{"n_layer": 13, "d_model": 448, "n_head": 7, "n_kv_head": 7, "head_dim": 64, "d_mlp": 1536, "vocab_size": 8558, "activation": "tanh_gelu", "norm": "layernorm", "norm_place": "pre", "norm_eps": 1e-05, "positions": "rope", "rope_base": 3070.0, "rope_fraction": 1.0, "qk_norm": false, "attn_scale": 0.125, "bias": "all", "tie_embeddings": true, "parallel_block": false, "init": "normal", "init_std_qkv": 0.0178, "init_std_o": 0.00349, "init_std_up": 0.0178, "init_std_down": 0.00349, "optimizer": "adamw", "lr": 0.000656, "lr_mult_o": 1.41, "beta1": 0.95, "beta2": 0.95, "lr_head": 0.0043, "grad_clip": 1.0, "warmup_steps": 251, "schedule": "wsd", "decay_fraction": 0.859, "decay_shape": "cos", "final_lr_fraction": 0.1, "batch_tokens": [32768, 65536, 98304], "seq_len": 1024, "doc_mask": false, "train_tokens": 355100000, "steps": 5455, "dataset": "wikipedia_en"}
MLP neurons of a small language model. Each row is named by its layer, matrix (up: input weights) and neuron, and shows model dimensions 16-271. Each number is 500 + 25 x the weight over its row's rms, rounded and kept within 0 to 999. Numbers have three digits each.
After each neuron's rows, "fires in" lists the words (lower case) most often at its 100 highest values on Wikipedia text that the model never trained on; "fires on" lists the tokens most often at its 100 highest values on Wikipedia text that the model never trained on. A number after a token or word is its count.

L5.up1043:495511532512519532507515461452503526513439520473518483497521470501487508487519500508503518478548503480493542481526464435496499500493491467476489497545521527499514516516530511528459491479553540513479501502510480529513494497523549526494515484490516563490474500529491489500461515529515508461538509502490466525514547494442478478519535482520538495527458480501481496478482478498451485491505506499487493484480512482484502499473518506513573474486462490480553508490487477518447455446514523541459510503521503490495513486465490487484448484495516486503488463526482484498480520521535505452509477477523518490508494502499491516504530470532456489539516478507492489526500502498569545489466464456473487537509483509479529551528527489521474519502532500483465535558548498487500532538457501
fires in: "and" 32, "very" 9, "80" 6, "impact" 5, "but" 4
fires on: " and" 32, " very" 9, " Imp" 7, "80" 6, " acqu" 6

L6.up394:511500514524538508511495488498506501517499517519487481525459520498486504522530516507517503501527530491482507490523493485533482528515476505488526475485518483545512474516530472508469511503489480482538486494538449490480536525496484504506478539499473543545502492476503496512502512507484487508512507438441473533561512479501522469485496505518474486536496499540497540464521498493460541475481502531487547510487562541492500489480506498463488475473498527477491462528542457503487493474485503521505513471489506492511514476519546510489493482450511506525522476492558492532476499487507519488514507517536498513511499511467466481457520529491459554498509467493508515489540541511493532545472506497448516554467477563497517520494519461511510497456470552503511511494460495444484463469485502
fires in: "as" 76
fires on: " as" 58, " As" 18, "As" 5, "ob" 4, "20" 4

L6.up772:447513512509522497468449505480453484523499494488477507560446489469464485468500514480518499512464495534525564474512529494492506495519491502474486493508503480506488489478504468504481494518481503511480511528448512504492481513459489548485546498459556526495556519488505496519569493520526495493541532470469478457492512489491501512493507489501504468514448495483531525474530507496511501486482494498472497451499486530488499527469525498479502501514481507486522502508539495465518474454513484472492565485503501486460479472522521503501494566501506520500529505524537514516523526501504514509478469521519446537544541490477488511497536506478545482486485490471502513502541519527473519482495483454504518536496496477540505527537515511495493505454501488480493511506529507507515473526533507
fires in: "first" 20, "last" 14, "second" 7, "never" 5, "best" 4
fires on: " first" 19, " last" 10, " second" 7, "est" 6, " never" 5, " Last" 5

L4.up229:504527536550538473492488504483470517508482471499490478520483476481527502485539496541562492453509478558534479475552471486477469445496492451480475497533509509501507513520476486554503496520490472521535509534493498514488523537524492553487524525481513519512502503564521481491483524520521464504510474496533507446487515481477471465525554480518487471475493527505519474491470510504485480471482529486504494483497453521464476500449544527500507479503458492505518500489509446500506480490499492508452528505504506487496498519484511482491502555524501500467516481512512484516533516479471511536488471503531505538546530487507506503501508491535492516532462481480489489490507478487513494465462486453472502479493510513486487515538547558510472512454492532556478499487513543539464461449506511
fires in: "year" 33, "summer" 5, "month" 4, "associate" 4, "prey" 4
fires on: " year" 31, "y" 5, " summer" 5, "ight" 4, " month" 4, "ate" 4

L4.up201:501539479568513504507486538523476499539514489503501481490474486487489521489519496486502503470537411528507486449489544510502488527488516506482466490483467484467552499536480469506447452526508506478498506518458514513504486506481449543498479524487496500516536504491490517457549493467501494484550537507476520459461501488493459501490534475519512524520501504492517440476511491483510467438507515515446522473498532513483510503498474536504521522509490507515469529506484469491508510539504506446515514455496540505528494505480500538473512499500470495491548453488502509502505518508500508498519506496504502497507478505446463527511512498453518515516494470478509520493547508448493488504535489482491533502514488520545520529511501523501478529467504463447438560502516523512467495513504532
fires in: "time" 30, "space" 8, "player" 8, "back" 7, "but" 4, "fields" 4
fires on: " time" 30, " back" 12, " space" 8, " player" 8

L5.up1530:528524465505483510501505533491502512499509521532477498538456503508504480519459472501554476486506538536509508493489499473467485476493511539490477535500484511522496486537503530472465481512520461522520557517473506483501486466500459515500472500493497507470488542471543424568449492499523487465529467516568498458488516498511526514515526484538488542506488523441477501493487503481498502553465494512498545526485517484466451521499516504457532553476497487486501513494543498512521494537517479457504489502552502464453508495522540517519484495515511480460544520497526512532515489485544508457526515537568474476496507491501545495564525481478506529490480495497501483545464494495500501497461483474472487529510512512482467481508502500502469508447528533521521524535551484509488459492482521
fires in: "that" 25, "a" 8, "1992" 7, "aswathi" 6, "other" 6
fires on: " that" 25, "199" 22, "w" 7, " other" 7, " compet" 6

L5.up1021:507490472499515530492486486500510471530543511470506537489483489471478475507485461483472547491497471481529547488538505462496508534509481491489448525485519498531473496544509495470459480488505516510484493476468458488492503495515432501591515496480487529500474521476493495474494502501510490479469477493505482466477495469467498486513488498495472561560454501465476490459495493467477499471488507484469485436495485477506488495489498532507481520470488483523490505523506507498502478497492526495491512497489510512476548496528595516522467477506523472473508484475478474556534479489481534481495515464488482468480534500490476512537505523491468509504499483532484517533458528532486522496508493530487483502519467508483531483528496512489532488465487485520508481503520481506503569496551492
fires in: "have" 47, "has" 14, "pepin" 5, "become" 5
fires on: " have" 47, " has" 14, "y" 10, "in" 7, " become" 5

L5.up500:538491491505549508500492558543479484475492529477500515486487489469490471446473525521487468465508510496469519530513507498498538501488538442495451497509512509475528497486483527486503481537481515514513483540462541499464529523484485494522499490479495540466526502494484525518540489473501516493535469542500507517492464493499527470500497456506507495510502548531493512447503489470504501529425537527470476501494492498492491516517484483502544503508460485479516523504531499472534474497505520444516493513521483446465500438535520527455484483481534557467544439531517479493489472476496494471497516466519459529532517529484490450501493486483519502501509508478491535541507536468511544486480482471494476496488450488492465473521525494481497546514515514486489498519511483497461493472513501
fires in: "an" 48, "cuisine" 5
fires on: " an" 49, " w" 26, "h" 8, "u" 8

L4.up333:484520483512492497485510515502481498480472510504473512494512481472528497470481524524451518538469506508501478498565557485519486510534519519509509502545478567513507497542485509478470502492506501464504492525499468510525517467473492508510478497509524459493523538496537446501432475512512501486532440498505473482523470464474529513536504488480534567534518493482514467520475487515484486515516518506503525529524448475522509506438504504464517519483470495505515496515521521485554500514492483521474532448514495483450481456521490506455500517481533488479534498509519449485507490490493455485483542495463504529504520502492529520555534514516479532526548505522469525530484481454449486478496501461503543476477476487500512489492489500479542470475489519449486554492488497481492519448544506
fires in: "of" 65, "that" 23
fires on: " of" 65, " that" 23

L4.up1169:524520500515492486481471527496485496506490478525434520531477470482522524494524558486521487492578481507502514486513478507471450483522488460490520514485494469469504535499541491531517497484488487546502491516509506502464472495507454528502528500508512527526540488499517488522471550503531500518485458487509530458460496505491457519510497507476488544504515500498551481509508516505500467516506529432520522488480472539472499473490495496527513520497474525536543483494518513473546476539455522492486542474503511488472464496496482507513495520514494505524495508523494488490584471480494515515528580517534499494494518480496521541523502550452523522490472495545490584503528477498494464510479513494501488500500488511503514512487482530473452491502515483490461542491483517507470492459531553
fires in: "final" 15, "college" 12, "place" 9, "open" 9, "festival" 7
fires on: " final" 11, " open" 11, " College" 10, " place" 9, " Festival" 7, " Final" 7

L5.up740:516506522538480529462507517540448500467531500506500482524488518519511502526483525443510509502515451541466490525517494493476524541520490471497447510500471494518486474551482489458509518470536481494493499495469532486524496496530466506489513490498476465504526452504484500530494558502476510495475498478516490530512475479528538436492507522465465477479464515537495482480504524555501473483454506568527519510481497470515510504507499507506489484487453520506486518516467498506514519469460514501492469520484523501525484487481507557500501496507469515478547492488518506481517468499527520506498477538492482489500528526442509522502514490500515505511500525513483466531576505455511497511492477474489516491513523497446538534511474489498456560483499511486477484521474513506459502479526489
fires in: "to" 82
fires on: " to" 88

L5.up1265:508475485534500501469519476512482510509540484510501487506500512457507479469456476489500453513488491520463491518492448481496486457525473527503491523504468494534504431466510474517521498449524482506522478499474500495478476513485510490506486533506538517528503499504495514508459502489465505482483467464522494525444489497467522492519522479490509466502462512497484509516550504503490446487507504460494529520516506497479519512493535523487477506482481477479552530519481479493526511503475525544499502483519487507497492504480519501480481470483473505476469516487509462488504517496545516500533511451492490497490568537475508457496506532508477533467519535502497483454491501471500488529496497517523504525541499495506475503524500488487455517515512482523482493530497480501505480488541519
fires in: "to" 21, "left" 19, "reissue" 6, "replaced" 5
fires on: " to" 21, " left" 19, "iss" 9, " Bu" 7, " replaced" 5, "ed" 4

L4.up274:545542496527467466502478515495483513468480478544489500525464520515472511503463484506522565487491546505494487527510497485495482507519525437533477529485530512501538471506500459488513537466464492470447503500492526510487485532497459484455538501523519485519509532518505509516480493420519558467466505518487511462503509531471470535528513531482508519471502484481477513457492491519501496521475527481497481503479505504528532554507505491464517497450504476501499493505505474493487522492482520433528504476508515478503462497491508507497508463484519519541519480493471513506504519527510523476480499508517477483500508492524548532505527474479498497466450517500491523513505524536511518526509483477517489500469477518522542505515531537480519466515534502462486496507471530515415535490516516
fires in: "not" 56, "than" 7
fires on: " not" 68, " Pro" 8, " than" 7

L6.up1436:507526494504512496521467511522533513545484491486465459515464459450522466514525547479485515455482480488481515415510525487474511516536507502507512496495493463512536516485513489501520486528525502534491470507495514518524488533499466508473491552535491501478534443475474498453508550491517511494533518493515477441484512487513507508490528464469525487527467567462588475474519542503529483489489495499450476490531466538481543484474482506447469527468470479514522508493487501517483513537495503481448505507544507466494548510499495446503476500494490499472483509477508461515535501470505525535498443516547531480494514481542489514529499519463467476515469546541517510512541502515452521509441514504450519500524506521529495487475567528528492497468521504468474515478518499495480490480534489
fires in: "graph" 22, "south" 10, "graphs" 7, "north" 7, "opinion" 5, "west" 5
fires on: " graph" 35, " south" 13, "in" 10, " north" 9, " west" 7, "ins" 5

L5.up1352:556529465531526480472490502485499543482505509419499499521531489448487523526485505498496502469512468481516488487508519514479523500532497478505466534480502516472511479491482492544507531456524482461489478531443510502495556519500475481543512496495475489523497519494515508505535535455484527499509466507506484504420527503510499464542497503492498556532463528488481524526511515493484481445490528483499515493512490522525510493521489532500452489505495485513471516514496445479554474512492533504554535485510470516519512449507456513492526557495493466473498478501505490526490483489490511482530480505452520485521527510488493521480475503527506487487496570515496522506483501518482456529478550463461491531499489522492557523524518519503496545524483497500502471509479462491525452477506475
fires in: "to" 48, "number" 16, "top" 5
fires on: " to" 50, " number" 16, " top" 5, "t" 4

L5.up389:536504508508470468497478446534465526493478525509477547531485494523535527493488478512515466530502524485488525477538449506481488518540473526542525500522494542494486495531523497466503520473483521501529494540517435491508456497496515519503452488543537502488457515508555506479478474512497491513527487489443490499496505465461492478481510493485547507529511453490513486502503476507508520493508527488505525523498475470483518545498473502484473519492482478504496498508525508505515531500408524521512501487506477489501481437487519574515490511491512491537501516504508476503499450496511544503543548495504510468526496497495508466496484478506431530474490528514501530489487482500433512541459520498482525487459470514513506489516527476475467515477463477497510485525454485483521545522465509
fires in: "none" 23, "all" 14, "reissue" 7, "points" 5, "feat" 5
fires on: " none" 22, " all" 15, "iss" 11, "1" 7, "feat" 6, " Points" 5

L6.up269:546492448489499482527461537495434468517498526533484511540480504470506495490488496491507530500498527478515520502515492516494521511497521476439541498505474469544547491514518472494488457520488576449523477527525454508515506518519490520473500509530466547521509527505557462505517476463503535496540500506462526459509489492462503487550513461490529520525471549487517489497512544502442482481470513472494472429549482518463528493456495532450523486520483505499517510504507481511485471527512464500506489508500527501534472487484529452479526562476524455464508493527503448562494484495511494500516483475517494529527499498519466507509509468479509532455478507505465485483496551530503468492444481522508500513503512500494481482498502470513461546437524514505529494504464485481492501521468497
fires in: "a" 36, "as" 16, "an" 7, "assistant" 4, "former" 4
fires on: " a" 36, " as" 16, " an" 7, " assistant" 4, " former" 4

L4.up379:480495536504458494481505517466498459493535495494503438543466514507479522524507515508449515447543448533470510501492512467492488511492505495490504507519513480486552493518486487525488473507551515524500491511480510507495535513524518481491476476523497527504505479480497497535523502482494546517503516494480567488519495460487457476495539473456540502528461563472503493504497481493508481472455507510451481480525503479522535482492483519475507514494518464520564496495486510473491470486493516498466521510500514466477505465483485450500509530490529493502517487499460491468497475503548517496507558513515474504513485518466486507500534469462464506455467479471482531470490530511508487514495519492473511507471459497512494510501498481527498515530469474487518520536506459502502502505493521
fires in: "and" 98
fires on: " and" 97

L6.up808:513502544516521471511503513512449508503536480564487477546431497522454514512498505517479491489488548499487493493537495496508549520517513479512519478492520493489516469496510426562506466513493546490506469531498485525495495506508495526496494486508505474525510517492553501471497527437500552554505501495506515486468496497521470419493521512507512483496494532492490488499550520487496475517466498450463476479506491478475536513487533522468533435499485511495503512520531461500499489551465485469519497499533516466508457489488509511471494453485464441501514461523548476528498500512483485505483506453502473442502532457527485503519502468489516506467491535498515513478509533551501514506466482483503508536465511488490479482479499488446458493490566503540470492505434512481458468511483485
fires in: "the" 22, "former" 9, "football" 9, "state" 9, "s" 6, "east" 5
fires on: " the" 22, " former" 9, " football" 9, " State" 9, " East" 5, "unn" 5